Weights of a small transformer language model.
Size: 8 heads of 64, MLP 1344 GeGLU, vocabulary 30679, 46.9M parameters.
MLP neurons of a small language model. Each row is named by its layer, matrix (down: output weights) and neuron, and shows model dimensions 288-415. Each number is 128 + 32 x the weight over its row's rms, rounded and kept within 0 to 255. Numbers have three digits each. A neuron's up and down rows have the sign that makes its largest values positive.
After each neuron's rows, "raises" lists the tokens whose logits its output raises most directly, leaving later layers aside.

L3.down686:058098142135114127086105133135099138147121092137120095166109102145059102126119113115086133029104123157142122130114140143117164078096063164160178143137117194072111147214123151151151137118190112132136132138111144160094118152063124124140194132180135122171163133142128148116138075176117144116162162101110106044109117187123149173161124136147129157104103175088122113183110123117099154114158
raises: "===", " ===", ")===", "==", "====="

L5.down508:176144168140073157145124143135135151151086121172088125123120157089131113119145110088124091139092144087143108135093097147143163140130112125115105149118156162100085173122098151163128189138104134111164127170101176116066116172118127168080147112158104123151161102140133149080125111107146163151131114093128133081119116122128186144095175127125147151159127148156156171093099125118144155062167
raises: "==", "===", "====", ")==", ")==="

L2.down918:145164161121131134116150096178106116129089112108189134109146116160161157130099110108141099151131165136154134136107111104136094144133162112099039139124161132084141099122187164157139122129197045188182067061135133123060098088164187149108162170144119112140150098115062160136129166086149127178122204104116084104129118114143138139133122143162120141171085148109115096099160151099088074136104
raises: " others", " other", "cs", " some", " another"

L3.down1162:112072114120101098100111118087147097119163199166118114118148148075082136175148079104136150131117088117169075086075153115169087140144178138088122219103173133095124095124130148087149062114111175154141107165149124160127099112113155146148160166114120115166096111094146171097162071101139141090133114101129147060176131138133151124117112153153121049144127162143165122159184078069166143116064
raises: "ty", "ting", "cs", "ts", " Rovers"

L2.down1227:118179073128148124135139110190156136114151119121157108125134102119195087119090111107111113143120114129117118175098150124113172135067121114154161093101172166100149098148221096153164134185050169118096169126065176157145075108095133104139107153104136198170131112152162132070065127185133131101110145092169145153084170139148117126142161124134132129164131123138124149155116127161187094148162
raises: " this", " the", " his", " these", " its"

L2.down948:223112183121161105133075157106121116118168085151162092131176149134106149121141154152132124108130106082110094103104178083115217102113085137138139088142096131149087099118127160151157118107192133129133120211127081133055167100104132164163154135177110124108107082120120083154163087187082142108114132142139121139119155135158127152142141141144061091150138121148067161124094161128136126136093
raises: "rd", "ending", "duction", "ld", "der"

L5.down373:087110151145065140137015114125111166105167147162162086118154165139093143104094149099121103111083154094131190119105164087148115160177156142148124111137096129140168139121138191139103137202139127133077083110109176128154116106156103074162099136153131152149118061174161134122135114062183134182153125082123111062076098184154159146135138076102182169157068153185141164158105136100093141141109
raises: " episodes", " series", " television", " film", " films"

L5.down394:069110059154157136140214100173159186104130088163096159168139128075116143152143091188167126162101151127169134060114108108154121122104161138118110143128152093095117161133138147098143090132088193118122152118115107098093110158179196140138097128055225124060151091126123132110181133166142162101179114173128126146159110088089127134134103090150097161146136117082124160101153157115117105130168
raises: " others", " were", " other", " themselves", " include"

L5.down1130:082146089111095131091115108114148130108107156174186120117185184079100124130151141148122108191131141144148137163107063078161137121128096113189131083140136111179140172168114099127135134149153142086147092133127165128133103144139130066146090149120152087133111156131077146106171110075109127116169157184130109158077167132108129168093126106161129154154113092124111134164125119066113099163164
raises: " which", " whom", " example", " who", "which"

L3.down842:106107101171102219130156158182155159134136124162042124144112105125140151134123105176140124171126153169123105144112131033150167079137058113129122126119121112164124155097114122084116106106140109133153139183117116116127071167122084140147114152053175082096135110153139137093185122142139194137145112209144055117108130061127137150137116114176088129107114128089161074141073125129096115159173
raises: "hip", "'", " are", " were", " have"

L3.down1045:108155145090075089132151093106158090134119139136121106097147136139171122111152121085119141136179169164142137142138111136123130106142123113110121098113136106160134115105145107113127093115184139123135142114130116163166062098084126147152117128101186144112111065128122142130153081201153107120154116233120177114133107098147136119056148140104108120156114133172070131154097140085121112166197
raises: " be", " come", " become", " Authority", " go"

L5.down884:137145205145160127125136153186126097129176116097113097138111137103179083159117098131108097080131149130200134085111158103129107148122176132124141124161133143159199147133123131163085123147133118127124132106131087139151138104105159193111124074135087105118098169156114125082105083147053176152146146098149139137118085103125138190147169163052108100075124101121106115136139135171094088071136
raises: " company", " companies", " Company", " shipping", " firm"

L5.down555:078189145115120166162089096113192141049146085105062134129129122094141163099106204098131107133150103188131160104141134129054131089137130133120101127141165128099125106146187084104109114079054145136123131089194073143063090138151115119182098131152143139128163092133099161133152104093165136151131173180129163126112137130131120133109101085173104119183044192156108091107163127127173152141131
raises: " others", " they", " their", " other", " Their"

L2.down46:160070171144133159112142097121141122054143149145141129154123134102080158141107105135119100140119157154113112143114159047093118104170122089118127115134128194093067110164077106164149159102213100108137098127149189128124161135071130142144101100155096126145147139158137139155122082086160109170084195113133134140170121106096137205093141161117117101191099129144092181091076150148156096099146
raises: "\n", " However", " They", " There", " This"

L5.down744:180112105115057160145101089127163151103155184142137114205079139089102110149103120058118138151060193142110119152159128129099170146127119075121054139142162108120141121098107154160113115105095094089173150136171115135075173136158170079107113108061135144131117161142117086182150121120127145145125119118170125135154166094098086137104119187158088135132158128120100139133148142115172135140147
raises: "\n", " It", " They", " Following", " The"

L5.down625:117023169155126107129177132064178106150119125113118146119091126202121111149100152077097129167125184155107155140145143140161138143113188079102132120109095115113122169074133165076139169130119086135062104117084133148142167134134120118143154103159091164143125149127143131176062163176111140164098153124160159109115069079127224106133106111161157099074198127143150151111150101186098161105171
raises: " elections", " constituency", " seats", " election", " candidate"

L5.down934:081101082188092173079096167180155187132135111148057150125122108047136133159101097104105119158146144141111200140106089059123169058131133101118106166156091122154081116088122152134142057121112136105185151187119072166132127168118089136122132136066192097112125132159122129161186083096155139157172139174119139112133154096133138173140131152166116162110145121093133075136068179139071141121155
raises: "'", "hip", " were", " such", " are"

L2.down782:108110122133113106137176135144175159149077137122061120086144172161147133076140116117106084122080132035174079118122204180060126151093157119153105070167173084157150101157098109159149120183104112136156189173132114134123121126191128201140155171070174086180094136155151080153095105123110132128138092151108069125032088165181056185080106133116144140121091116151108111145155111152169110160073
raises: "ory", "ore", "end", "r", "ph"